config.toml
init_std_qkv = 0.0268
optimizer = "adamw"
doc_mask = true
MLP neurons of a small language model. Each row is named by its layer, matrix (gate and up: input weights) and neuron, and shows model dimensions 112-239. Each number is 128 + 24 x the weight over its row's rms, rounded and kept within 0 to 255. Numbers have three digits each. A neuron's up and down rows have the sign that makes its largest values positive.
After each neuron's rows, "fires on" lists the tokens most often at its 100 highest values on Wikipedia text that the model never trained on.

L5.gate425:137136107134136128093130110141121176084196121155113119135158139109164122151111149112095131111138126156150111115134106124134145145141141120162149163142151106109103145135185124152165132073110128127125139113126117081095153120123145091153151144133100154119157143118093156143126152117153166138142144108165098182124107157143101119093124107157161144146151161128106148142143149142151140144085
L5.up425:111103155134149084151166129142088126112132120184103117090110116147126143152141100128154156117138136130112157114108101129155151169114116079171142137126120131105088129157115113132106123142153169167137132114141090123105111130140176110118154136155107138144100117107091112079097128112178162164086118111163112114153091129169149121136137131146111149101102127103087155138101112089149143131105
fires on: ":", "2", " /", "|", "Men", " for"

L8.gate518:128128149157092152129125127138162176153103090148113135121132136131135119113134125137115091162128098145099149117123141145090118149106122130124134144085131135161128150129152153117117092091166146143098136095104145115106104156113136139106157120174148187134124100127123102093097138110136118155086119186122114148097085106159123089113137096125099124150135181145126179146126117109139145125125
L8.up518:095134117149110130126148150149134149081132134130152127148107139105110093088112129130084181126099111063133127137134114119116110178142106163140133109105148121168155161146127120038120156113152107096126091129142100126088130123086145158127123112100174148153123108078144107104135145124093164126123086132126114136122142145205151088118113115116142117132136137150109137088133122115170116109129
fires on: "\n", " Party", " of", "oc", "5", "6"

L5.gate188:107128133139143097103108140157142121123138135155148126131123110155108117118136107124123141169180133095112148091098113130130131089077077115112165129119095131121197106092134113125165120091124134138150150113134137127101087155146139146109145171113079149120142117121132103141090101126133146122122185106109118129150128113136097094149121127099160154115157118091123150104139157165092149099061
L5.up188:119203080130124104136164184125128148134139082095127178097096096107114114159124145093104155148143133093109150114110131121131110096134146110123149145120152142109139123146112136100142126115103111100122140106159117155124081147085152098104122141125139143134118137124090087136120131159174120165098160091074104135142125124141142133108110111094075164140138137164129166093102142090097108133143
fires on: " |", "1", "0", "\n", "3"

L8.gate407:159087135138133150128123140169111108131147126136085116132082093155142129122140158106146107109109120116138171177128137149160117104112160126139140105156094148202113124133155140083104144139077115122105184127140167164138126076111139116128110104114117133124147154113117151084108115136110159113128093171111153108122072151111129125123128122137136121122145166108150089131133102103148141116109
L8.up407:102107134124129127147093089165143140102141124161090142111124118148133082112112140126107105119093116114128135156110172146109094119090146135129119094129094159112120129115136117117120102135083139111171140112082128150133123143103131116116138107099101122138152170117121100160098127131163183140139152122104141125127137134078080133153101089175175143132104116127132115095136105144128131155119
fires on: "1", "–", "0", "2", " ("

L5.gate195:140123102164166145147181165142143151144150087110107119099134135108176065084175147098127127158120123149094153115142122120116136121141143125108135111166137128124084145156112162145150186152080147140120113095157117163147163114136135112113067138117114156122129085144117117097109179112104131166093157138108127127076114161150139105155119089202142144110135160106113121126097102120101133121136
L5.up195:184106111121138115177148092179098157112145121135134056153153176132122124099152136145149121123126136114158183109126130126112091097129143087123152122146104107109139179171105106132080142131126140087120090142129145141111101120151121151123102163154083140136130112141099118118153133146127136155098149115128086134107181135120153140109149140125147087110089140123096114137104129110162109144126
fires on: "ad", "N", "c", "d", "AL", "D"

L4.gate170:146094121122139110141127138145121117108118127116125085127095119143124145132176165095149141161189133146127120101115121161151174152094157111169176128127153113120114080113151100090137150160164102116131162105133137127127112099121118134160157131118106158102165104125153149175137104127161161170146137103116142142135129132111102129155084162120166177143106113133115094114118116132157198136093
L4.up170:161125112144157129094164123176124100124102090142150111129137169124123087099148152115121117157128126128091135137111130172147108123102121132135171091103127113126110104125122118135118140135162086077131147116142100138098140173147136099123133072129138138146089140095154137134146185137108130125151086086110147106098115122121154131173092128119129145127132111071134121085087130150130138121075
fires on: "1", " November", "9", "8"

L7.gate92:111084130157120144154154095120115121113117143103103153110132125112101063124116178104100107119136130115153110136135090157134129108133138137137112151167130100118095071140148136102120163152161150142142150092078162159134097137110132115152152069126105141135143111158117171107122134105136128126177088145125128156107187180115075104115138113112132151127154083118097138138129137121137137089126
L7.up92:138068082134133110125121169161113091154159147126138116154147127122174127148115116115127092116111106149139180173126136125148150129109142142087148123075141164146149130138139142167111092148180134124140118131116125135109119141113158113117099127131110133130158122068147110154091137121092143102085126085152184134122127122156146135150094090107124109119166098130168161094086157160141146133128
fires on: "1", "0", "9", "2", ",", "5"

L5.gate59:089092100138144144181125161140137144142144125087070112119122091137141062155154094097121111122135116109193094119144128158136156098143086142110128107082133119136185096104112109109172114135132155155127100127153134146165164132137131119116119117111115129147111124139138094101185141106133135144128113127108131123144107091132091138148145091127175183136189123102136157138129157143141095107090
L5.up59:144140119131122141128165113164176188127133129169112128100152098140158114107051094101112117113115135112150122131167132112108167182120134153118090148169159136168123138129114079123125123139135124160139099115133123144129165144165133153142163160124149117109103125128133107099107107131120102134091123141144111121093126112176128130121059156113111128146188135125121125127115134107093101109188
fires on: "/", "_", " (", ",", "7", "–"

L5.gate314:149126121129142138154146133109109134122113150134132139145153095132126124133158088140144139114180119115129159111152177130116136131118100178134150128127123067142166114139129128117127096088138136117147163124153169159133139162116092099102160162127152134162159136121135105130147098092155119134109136127104124139133144161129114094146143114126131183148163141121114128135159175145116141117119
L5.up314:147122139107124102139112149097144118111107114134099142130143111095122149176096126107114135157117119147116090168129165121086169115130129105118152135141139120142117156106090105084139141136128189142159093121138061096100122140096126138094157116136140139141155139098100091115140127063133137110123081114126148130105178170134127121165100096138120152120104114098129152110108128107096139114164
fires on: ",", "s"

L7.gate317:101115103167157136133128129146145150154153097137112101093129140125149143120105175096147162108137110134144139171143121084156121082070150133167114146112139117097077137107113126119167126104124095095138124104137151134081111161122104127151123127109141102115086136098131131096107104102103139108131117104091139109175143120136126136128168113137124127143155097163125168171113106154171116178121
L7.up317:112132111155115110124135134135123111115153130101118169142128152168115093121125091128157150118128139099105090166111132135129109150080200105138114167085143107143108130123145152133112110101106121128143133138131132105146121133090147102142161149144148101089148154142126151140097138126125112121126121115113151142123171096116110102075127137105129080095140142150093154166083140092117134122127
fires on: "-", "'", "s", "ek"

L5.gate433:141097130108158134137144100148103135099140095094159143126146124143140136145130107133125133159111116120160166098134142112134138150123075137131120160137141119134110104178109129106116160103091135152108120107108109080082132098097167146133142121148130138144095133145126134153109129071148153137154143130117112185134108069133152108133101114130153154161150176104146125091108076133106122174118
L5.up433:129154059068116126169109128137089096124136134160094087116174141148148154121111093138137097163130122110079130112159135151146131109100120115147113161115152109144123115141174101150125150126136158132150132127096114120091098117133115151149114130131147140164099120130131127149100117103113114115136152156174106130135113143150170123130108157080101083123118129131157161126118145110119111145120
fires on: " |", ":", " and", " for"

L7.gate607:155159147125101115130136134155149104113123096094123150095113150134130163153120119113121129119124142132147123098089118159136109073142130124104115127132193121095178112116120099109205133169138089183144130127166151109151141136114132161180138083119114197166118089108120108123129148105109089135089161158132148133107127180131105104112128090114140119144110126181127141102168109131140158112125
L7.up607:163136109095114086104142145154105089151117148152093128146178149147153118119121104148187129133147122106113100164117097113092168130133096114139135096138151104153141110109147155131125138144142119120147113128149107115108145170183138134102124146155127140128074143103123114101137161149123135111147136177149145136148121146105107115128137124129153146149116122119155126170126111181151121125120
fires on: "-", "o", "ly", " very", " under", " so"

L7.gate593:069092162113123143154141138105153108109144136136095172123163128131133116105123105098207129119144151123095121122131112136121137140175133118109149121144141122115158113107138113123063174132131118166131133123100116102102089114142107115152128130105120129150124137122125149122130092104134128150119156132110084141099166139102151110109094099107101120159176070145138112156126071125151130167138
L7.up593:115110157178116096110120143168126143139108142155149138126138143135133095139143131098108149191148130184177098117160169142114128124147156099156115126127164128175117095159160107172135160101179140119117151104164147151119082119094122120138103128105168132129139127127131126109115122103145125126098107130141151154175135117120145142096088136132122129160135104112128150127137150098139117124105
fires on: " ", ")", " |", "1", "O"

L8.gate576:153137162118130128102124172124161151130102097155117127104068104109166101148145118154124111125163108193133141141139147115074153145131113112103166123138112135158160154154123118147112155162138135153095156114053098120133107142155134140106128116141150148118088169155134132077138145133137118178105089117144122144072100145159106105107131108138121141138123155152125125104179133164138138169130
L8.up576:121171130114112117113150165164159090162094131138123106126145129146140104123146148134147104092196152088163129138134126126122102112134126192113101092120135128114102163141190158158155098092143156112147137135135126127092144150129115136126149130132156125170144098129104121128086105175130138132143101148130072146183099157114167140102139121156174097122095097120144174127166167183157133111122
fires on: "\n"

L7.gate394:127165180106121124144111179097164081109099102083082148147124132129144116136125103127119156152127096125067151124092122133156132100088126129139116114097116121120140113143146160127148163169143085117151142122143141102144126123134109138106120100099131154128145100110129118127145124159167152114143130098104100133110123159125149132120127150085148157140175094120096142141132127074110095150095
L7.up394:116103104158144170144118130116136177137137155133099111111153130105099096151118169109136139188118138127179073133144096113107147126164099097108138159127184130136092102172127134124135128122136154156051094121138131174110174089119143174161092162083139115124093160123079149151146118132160124119120153134160129109107091115121118099144106114139143148118125142150129120120182098102143087147158
fires on: "0", "2", "5", "1", " million", "3"

L9.gate587:124129148122129121092145122061123149123115143132095121125117098104119121162119128139101112131133113136143119149114113178080127111153133130160130108120102110145127106138102147134180151131136135163126119127105090136098147131119139110124088156143144119165119101147110141080121116189108147167099122152154147109102121089114138128170061117150091128111115130115119151130116066170104089133152
L9.up587:132133125121117131128133112127138102132140135146129129102148132132124115139103137121110075110139116111153144117117119132119139129126130136147158140142131125148165158110198139160140107124135122146137123128074096125138115141090100118119091105128109146116121106094118126167139125124105169094092123135129167138106108138081236116095123127094125116133107133141121133129162101183144091112093
fires on: "\n", "ro", "ped", "s", " Se"

L4.gate582:127077153114135139157169156118144102127084160106145095121163168108104098123128109106150125126109105137167091162127175116117126103127101133147114086142130127118149124144123085137137119118117138160146117093131100114201081137078092141097121139172142138118130112148146147088102139141117084132090109127141086152131132151143145124123150120118144126135156152175151127112153105105140124126122
L4.up582:099124152099136103129152096109112115131083134105110110128147134053133106153160114134139085157110137109141130117126172135134124084088082116141085108113197109108129131139129112107155113145111114169143112112151091146137137166107093112157130121122117166127150176111099141137129153112159132132144134169125120147119132100146158132102129134098092105149128127103122122103115137113106157169108
fires on: " of", "ho", "==", " shown", "a"

L8.gate676:183138151127112102143144107160068187153114093134109119143141116136147137138096149128157073152103126133141150114149170139116105114096120103121176103109104115143086119125091116129101127196120140162146157112184127172104153121133133150122087122169160140148149117148137123104146168114129097106102108116110157151112104152156178115150121134104146157136113136141114116130076121136091098122146
L8.up676:168119139127102141129140093155151105124125130126081094092152106114129114148159144117112097101102136096105134155163148116093099075101103095147116118140146144091119140110143114097133093124117132119177157137150105116126124101075113120146139125141086088132156117109167149150142131114115111172142129137103140121147145147125169119110111145121160138112104148117134145136080150092131140127186
fires on: " ", "na", " cause", " |", " caused", " United"

L4.gate459:121154144148159103094139127109140084107130126105145135144081147128160098164140147109111149106144131130142170139113110127093126149115091098147119168101148124150122120155132134170117145117107136117080106073065142133140094100151096072141125114113120135096132104085118118122116147139155175134120118099145082119091123084115127132150093120134107134147063129133120109118175132134127139174131
L4.up459:104159100151148163117120149145106114101146144132124102138106138130119146117100123109139201130139138159104153105092108117142120142122119134132127121104096152078166117129119092139094125127082126150115158111146139094085168125128083113151111127128130103101140104139132091169162153079106139082114141106062140099094190141113111142157167144099140109122117086113117070089102120101128090163103
fires on: " not", "f", "mar", "t"

L7.gate551:135134132140161131125162157137150137138105105095100163137141116131109093146125142084135136126091109140173100116152142085109141131085158128123140107151145119140073121124158144140127146140147127105108156073142158144135080095085085075107130097115130096118168124128148164077135124124146131163122159079128136137136148123144120126140116099115128150118154109140134158114129116126128136158128
L7.up551:095154132111114119123132085109156119091138177121163134165151112095134098168115099134165143101130145103121097147121172111155101096088131098137130141102144070088095178113139112125118119138123106091149141132154146142121156133134092129130108130112133088152112149132107132102154143125130110127122174137114074111136143116086121124108134169126129123132112121120104177118139144144155161074125
fires on: " ", ",", "'"

L9.gate600:156126143133142186120168132151149121116091116137132171130132137134119116120119123128142107105142141135095133178105158070114085084116118073112129108154084110135158112158088125114125112128170116143133129096141099082105159152124143132095157166112081163119121149143165105151081158125176146138067130099089101155130125142103085124162127140151126146132136097140129177162104135107142132116088
L9.up600:099124151138120123176132131133120089100130112142139118143164101146141097109116138123126149086167135142131127155104139146133131093126096140148157132151124106164155093122083158154137119133141117120116126104131109102134118119164143134122155168163108162165127156159130161118109125151157120131082130164144058128160107144129162144123163157172123124130105112099163111141154135132164154098140
fires on: "\n", " had", " has"

L4.gate161:086120109114153146108134119171149070149124111060083142117181075132179096163163129069138091115092130097123143138174164117110137146101161136122140131133156114117134153125135155100143152096117131122119105116153133158060136100127113140124148095099152154196133137108143129113084121115110117123120166133153106127102139130148132149149155136169088114119123114146102170156127107150134120100113
L4.up161:148136133091068118143102129115127097114119180145144111153057135134124117125120111127142103083125111106129121172117090117123142134127109164116120141154123126138103123086141139128090147156137112104141144136105134181112131100151103120155150145098157152131132109114191122135132132133143085152111162152127097107155110106149127128152167148139102077091116109142144159081092127099121106101142
fires on: "-", "/", "–", "'"

L5.gate53:086148138153120128133173156153141168138152113133118114124128138092129148090088108113145117114176117169080077126157134165150091108158124165148177098130151080175108125153142127167100121143110118165142173122104099139149110140136152184137107146168114123162210077162117138097117124131150150153104133143078105140159126145172108101128135116143169112112125153136105175126140136163130101134113
L5.up53:096175130136113139128120082126133146096104169137125165100132099146116121111134159125129115174118131136136115127126122086099137171106143116142127170114126132138166113097143085098153132104098126132124118124097112105126133182144152128127129111124153123106131121132154149134115117141113150118103122112145105118149110139151123120119094162149108123146124150082176103113115187122080157113110
fires on: "\",", " Ca", " |", ":", "),", " by"

L5.gate72:117163111181127104093136133186140110088097160104129114127125131114111102076137109129167166121167121097163163150099107136095164107144121096163105143111115106141156121149112122108108161116146140142169103118153132132139087140139104130102093171125145114152112128130115101127120107103161126119119119083124128156160117129169142077177171117164194140116167119128081141136160128151143120157167
L5.up72:157127095128121152116150155113161146087115140148120099148129077125125117127110114113116130116121113112100140183090117099141126096102134113121156117111138186088116128131118132178116131144147146147103099132106129123157141109148132154098104126140095121162104112111124093171143118142133142102103077095140128118116172115108178091132171079133112143177104115115147140119110098116120131150125
fires on: ",", " called"

L4.gate686:111097168133149116124110110137085112123137134131126087140129146132096079124127132146178142094166130141135171123112129083127146150125130126163103151111114125136114144121144109144101151115112107150135141117129153106146141121101148164115100163104109153117158104143152130131134132144101143093093175134130132147085118131074154084167162154125095120139113130130145101100130095113101124105104
L4.up686:111144141112075099116121156163118121135092086180136096101121142070145082129154129108145121129090145162176137127079126123094124157117124118117118165110084139127060123109124120117127156166118142128143147138141141111121149081146130109114125152116132141127102158161137161149130128155080093120081143132178123126173176159113157134135141108109171120137123148125110125117152149138153113090142
fires on: " end", " born", " life", "e", "s", " terminus"

L7.gate535:126093103116102148117153143136163139145167115078121107091084088092131096149146152117122130130148147125121121122114108140099157103160142131153115134152098137087096134117163187153142135125130127143106133108138109139139103140111131081142136112128125103142155128136100095149127144078109125144101131144129140148112117163124100108161168146084110139178215105164142180114093150121113144116114
L7.up535:106112132141124145128168098135125137087154081153100125151109150098142122127117123110122146202171150165100069111143126128162080167142149150137161118130142137129105155096106154132115119107132131090098112123103133126154117134153138143121144138094123116136133155117091121148119132140158109111081131140130129146124116125095075105128081166099122124095137094142084139120119106148136133175121
fires on: " ", "1", "\n", " |", "0"

L4.gate674:107136095127155133087099177119096164139141144169146136140081117151089089122100147152118166126176146158098166092096085119137149103115152130117123104100079141126164097160122134142124161155141145104142127115149123121145166162113118119093146128124093153139128087145130119136123178102149119142112091124165145118108127102134106107115144116131085137155114112109102129162163167143111136156118
L4.up674:183150171113130139121130130147099116117107137103152138109124151146143133112176127161140098114119147175143162111131088082158112135126100108117109114109080181124111119161158134140136157143160168129149128135140120122143120170153134074120107148116144129132146175132103132138204169127136140155101163119128096139108149152114130099147088079117137127124133129138160098081151191155145124113101
fires on: "s", "==", "let", " |", "er", "e"

L4.gate250:147130106147152109168166186130122098130130157083138138165179093114154120117126094072156144118128133098116104160152130112142108122092121151153159130104123113128108146130167148167131110108120153127169185100147118128157143114162132142108121139143141118157134135132129141107141103114114139129121127081177077147137108156158099131127125123115160150140147117124146119111138124161133147143087
L4.up250:114122085160142165091115150141134147141187127122147157116143124106141072149145198116112118120115142138101130135101166134145147169100111122140131143124123092142109091119106144150159078128085131119087121123173150170155152129106100143105133162076100149112159117136089118141117164118122115125130134121168123131099099135114141131120135117143118147135108173105119130145151149110093143130154
fires on: " that", ",", "1", "2"

L5.gate25:117107112141149143152115120144131150102128133115160141187125112137133102132171133162073124142129108142109159174102170095114138131062144113120100118119142120185167122091142140102131153150122113150128145110139155115119128128126148158112161120112107158132148110119098157090144143170156143147084106121088144161099095133120168109122150125178122159128122133123169148122133115152134118117125
L5.up25:080137107126134144156166164115137145120143129127160137135147141087094121112162184129133114092142108130111125133153122165101109155132105118125118156148152107146131145157179117107132079165118080150136175136113162120136125052138127144122193107101118168110185081105097102126094106121145137096171134140099156118131099140140154124137124117117124131111089131130156136107148111121142109150124
fires on: " that", " of", "ça", " to", ",", "ir"

L8.gate619:153102160135123131125111098124123092142098130136110136168135142085081139145111138163152121178161100105157150108135153080146148142125165101134117125129124122105117141160148140087175157134136091117098119114139121141138131104122108097111105131161080154157134116125089135102116139140166104161126097141125156182118111132151091147142173145144138114131164132163121145136134119098095124141072
L8.up619:155106153139138098108155145189122108170122121103138117107120117103125120133106151114138182131148117124162124094124184125098117153133145126129142158108106133129127097134145158115167136134152123160138109109137144108115085138098118142126090160142118128136164151122134110180142158135104160130130187138088156112084117145165186099095142111135107123118103183109142096114101108127091133151106
fires on: " a", " out", " the", " The", " her"

L7.gate144:097113120145159150179140098149114136133121176109155094132132131108125128159098128120137135127127144130134127075135138161161176144139143133139147166156116154156130155093143119098086156129117114161108117089143106124123159108162088136139148104138149113127137119084181119110104112192174166124099134143111109163117112152174125131136122135117132103140134111181151086106137117150114159126153
L7.up144:092137136132126126123138144114159141149148152164139131124135136094134101117121094103123155166135121112098104109128168068121119118112129145128144142107181126112116171152120082139138105169160180156089132129176074141131152134123143175118118141089161111135129121107125085093148102145101129112105126113134114092133119131113156103119070190125122137124158117129138156155093103128156112131134
fires on: " |", ")", " (", "1"

L8.gate231:145127155085121132152145108118106191073090161126110118150140092125218122125145122101095159127150133093149128090114106116119126118114129118083128117123076125098149115094096139091135141137108107119132109093110108155149145132119142156155126100114151137148163105124130100111145153111145146120160121156132118161140154153117110115190142129138083114148147127094146111168149151082096108083148
L8.up231:122153183093147136119078170138131145131115132142150081160113115136117134150106122122124174169110141127100130076083122102082138140116136180131112129135107138135058172090124108180143104117161122135154083141112116173136144112144123153116103146131097113165118142119151142165112101094126120121102140140187092128149102086100106128157135184137154105130121134121138130126146106157129122120124
fires on: " |", "\n", "1", " "

L8.gate686:110165156077093101134153123176168151108177151122093113135116113120180119139119104144147173115149145139148122138100128103166146107112119130145163107134133100069121140137123157095121131170141131129144153122115083149136138155162160118127135132099138148159174129121101153131162142109099136169117115148134104146148149110147094121121111156170136161136128142184109134098127172142116145130118
L8.up686:070151157103147164121118145146160122117154120123118167140107150140151139146137123129122098163104143163110122110161133139126067109152162166130179137138099127118149112068110125134137120151134127127087137148127108144180118095118124112111158143136091103167140104119126116165102120090115117077101100148168133126132131127168182097115120142177096132155123142106138144126130102115124141127144
fires on: " |", " the", "\n", " Dr", ".", ":"

L7.gate329:134134167118094123132098126167090119116157107125107148122117148179124116143155148136140156115118112119113118161122153150162105133122132122141104148132111145136099159123072172114103100089104101110119139123139119107147127118079137120152171079119142128113172140147138122128133089101154145114137108136113116112118120164112171120119121137105147100125136107105127188112098174147130141113082
L7.up329:149158181115124144152142160179129088107082160157146101119096111133156130119169134123125079074145124153115138127123171147129167117113121114081092105146137142149125140098145146116114121158146116145140098102121180140145164124142118065136140085083121132144139125109136090141113139139094095106088109153150147137107133112106089127098103104130126115103149079117146149111143117147100093165154
fires on: "1", "=", " known", "–"

L7.gate369:113112152119077147121132110130151122126099041112138120123164172088130129149117155142133150143109153135098145124126120123127133072131136131136098142109108114111129116186133114118124107128116128145115113123118103142176164118091078134132111138153102103112152131133086149132140190102153140150151140155128127141138142156126095117165139141145154114151130116138148161131154128093074081114100
L7.up369:131167165150126117104136112136143149106128130125142093119113145056154155139105138150152136153120137117096124094096135084125115130112152129110118078079126117090111151152153165114105141126089155094108141112111128138151162126083126134131149158127141118106178191143109108115154142157141126142066104157133099120123174143162091160154133175116107170120088082086129136105133121126111155097093
fires on: " of", "\n", " all", " most", " from", "=="

L8.gate158:134122105118130137085135124129123142122145101099135143138149192151111137158091156138151076165143134158101134105096155096143167091104103130147143110127143137135120105121089135113097128115106127153134183116187145129097130122127129176154113101170137133108156133142134103121144095091148124127113138160114129155145102111172162160133125136140122127132106088103092152060146133133149096060191
L8.up158:149156055173141083123122145126118124134138125114120112100128113189101154128121138126129107157132112132124166144144117170120168153123103134140117135171126098131153111112144139136153151108136145160102158132127120074142133119112128154105158076159120081103137163133152076138124143131109128139116119168151131128127124142147154120123114129109144147115139131121102111116136138169159107154132
fires on: " ", " United", " the", "don", " |"

L5.gate489:130132105117108079170130131083163101089131135147114125102173148167154104136147146100104103109137123131109104139147133147099130099075131145131130115133113107116121114149124087132130143113108132128125117094174153107104103099120160167125120120143137150129135139138113156106112142143134095129090144096144121129165173116145110056120124138175102123130141140154126145123122123140104105175107
L5.up489:083140132121095120104121069129103102107070136127144078110169113081164132078142131131154157086069118133148118116147146125119121088150131103177134111160143122110097085125099109107115134125138096164093130136103103126079135111129148146152169181121082096117115159119093130102105134148117111139084134133133105130129139177150138145172112124082108089167160104139149104139095134147090117158139
fires on: "ac", "oc", "c", "es", "ec", " Certifi"

L8.gate225:100125144128114147098134076154100108139114108131109097118077084113094143126109149126155134133137095117103126122120112136117169149124106091113162150135086136133137125116171160100147116110127138159103138106145125154092120105143094112160126147145138150159120097109161170130111142171155102135114121165145171109110114142141123130106160156150119085190123123134097097115106100148130127141110
L8.up225:097146151154125120124153107126183108085125150140153141132153126150131150114125129141093138123182153079103157106136121097140127180109125178106142141130139139122125130148158176108128103161175142126120114110148133114139130159107138134113099113112128107125096091142106090120141094104152120117153170104093143115091142129108144131081125152129121151101115157123127146078112145159098095126097
fires on: "-", " a", " the", " The", " per"

L4.gate595:105089133116129076114145121147104130149108134092162075105113129166140144141117146089130054140103123123139100123148127129147148133108136137149150152134131125169125117130100163171103108122123112099142128092157116161145132123111091106162111124099156133146147143095152131120140122131158092102107154119150143138136077098123181140120079103123109136182154119140115107132104108149165132167110
L4.up595:101136110122104139129132086126123156138096128131161129126126166141122120157063141108092100119122161097124127143142173116160129136117141163106137151136151105132127120096150114151135140096073111086119156111121113126127090123156114121130111144110126144130141149111168144089135151129113127127098165132168141130172113102132119145130143096123067112172114109174175114129103100111133110125148
fires on: "le", "o", "in", " to", "st"

L7.gate46:172062124147190137129136111113124172124141138118122088136161097149130105149132159101142118135129152149140116127120127121176124113093131100168116141136127125133138131097154158144128085120122104127104119149159125106142129141122188147108147149133104144076140074107126113131146155158148156157138091147144107142101111132089103103104111119107144158147149149148151168139120100119135178124146
L7.up46:161159103123116130153176133137124157157121162139134094150155118115150163098172103167128110109125139121086109129150113173133113121135123116162079138154136079197130142133117188146143150139142098157129174137109119141123131095081137154137098189119125157143160105137177138125095114135138099136130123146119084151144126090116163085115103105150152111148137132142120138183131106099128130144162
fires on: " and", " a", " by", " to", " of", ";"

L5.gate439:152176121103121116119153163143130104156147125114089137111114133152152144129113155120154091109127119124128099123124131135070121151157121114129111088127124082111101137123127108158175146138156141147125110132132113104101152138150114116163150114120097110150150155144197095175131134139091139164110122145088142123129117165081075136139118128120125105131125124158149180103169128172088130073118
L5.up439:123098156141105120131133087143119108127098165107125091134133143143120111145109140156101096103139113098102140150163140136123165130158126207128140112123139186161135117108135174124114129127123122124174096123161102128090147099126128116172141133112149138066174145134098132124115149121109114041164123157099163120076152116093129133158130111162098148136151128136126125142157104086115118141115
fires on: "o", "a", " so", "ed", " born", " Cam"

L8.gate180:112109137144128136146151130110099141158111129109135102114117097112142105127132149145152162111163129117161179102098059156159094137129158097099093149150133164090126134122156133135078103089109180106139119119154184153102102143118133140157155109155140143155124109141115158140094131118129133162120157131096125150135106114101154090151145099076121142131158121102102180187143102128104186104130
L8.up180:127148132148135103154110155137090165098091127083120139135137129168112130183144111114112132140168148151099125122102104161138104115098130138125122158130159144101163178172091136138142122152165133060142191107125105151119118108137118139118128165146090131098133156156106138119139124131148149129104141126071171137110131098126148179125164149121152130070141134180130125094114144134151144163121
fires on: "\n", " |", "t", " du", " re"

L4.gate585:145115140111166121161155132135095179109128118116107127170111145102138147110098156136109138109141137096128126157141120095091121107141128161147126122144130104128128139132198138118173190159106099143139118124128136200133087118096107149094109149171161129128141108148157124129176092106123141113143106118078132127112115112109140122154140121139108093137134097191143076089103108147139088133095
L4.up585:158122110126118146155128142167107163108134119064164155138127118162142085119105107120149144129138147113133100119153117100137117137137115154107143105132157110136088132135103121187139176184131153120163114138114158150137096118121156115125123155107163166155140122127090157106117165165138110104093174121124127146168106126094122155149094125106095119108118143122142098101137108128122137132108
fires on: "u", "a", "ur", "ion", "at"

L7.gate465:129122110152153129108174161151133133153146152088126134141123076167152120125163148107134088079165090117097146114117114131172150122118123131154151116090083135132135152114148169130134159140130131107134155087096109114148124120140146137114138147131139125156115114090120111077155169122137170134126098127117129152074090177126094132138138128118106143138154105124130105160172112128114095141111
L7.up465:119115086171121147108137124099108138112117120103136125175117145161140141142139127130162141079153117103063194131098131141138117120150081156139124143070148156147147151118174120144117097101097153146090100122128133103159092113143149108112119149133135128183088141117114131137135134119106149084147114130097132101106093163140112162091157123122125116126126133103144103152157098107132148189112
fires on: "2", "4", "6", "9", "0", "1"

L5.gate454:143136131099130095142157125128128117171182145102126133086132125170163141094143161150143088134125101121165131176106098111124169132118098113149153170166105141148110130159162148143109096093111118132101149105102156160118168128089138123116139091137141123122128105141152108096112136128131116129123124123138144125077137147160092136089124137163143144152127116131084137138146116169091112107118
L5.up454:134128124122111146072118119091112139144134116116167105155157089148145140100148101173146138126157139135166147102114163158095127150147124117138094083109122118109150150137154170120144107114103148161102122163179130122125082118144166135112084107119130091130090125122169125152139165124121152164138138154106119159141070096159119148099115134125174080107092147120092166158161110172104154118127
fires on: "\n", " and", "The", " also"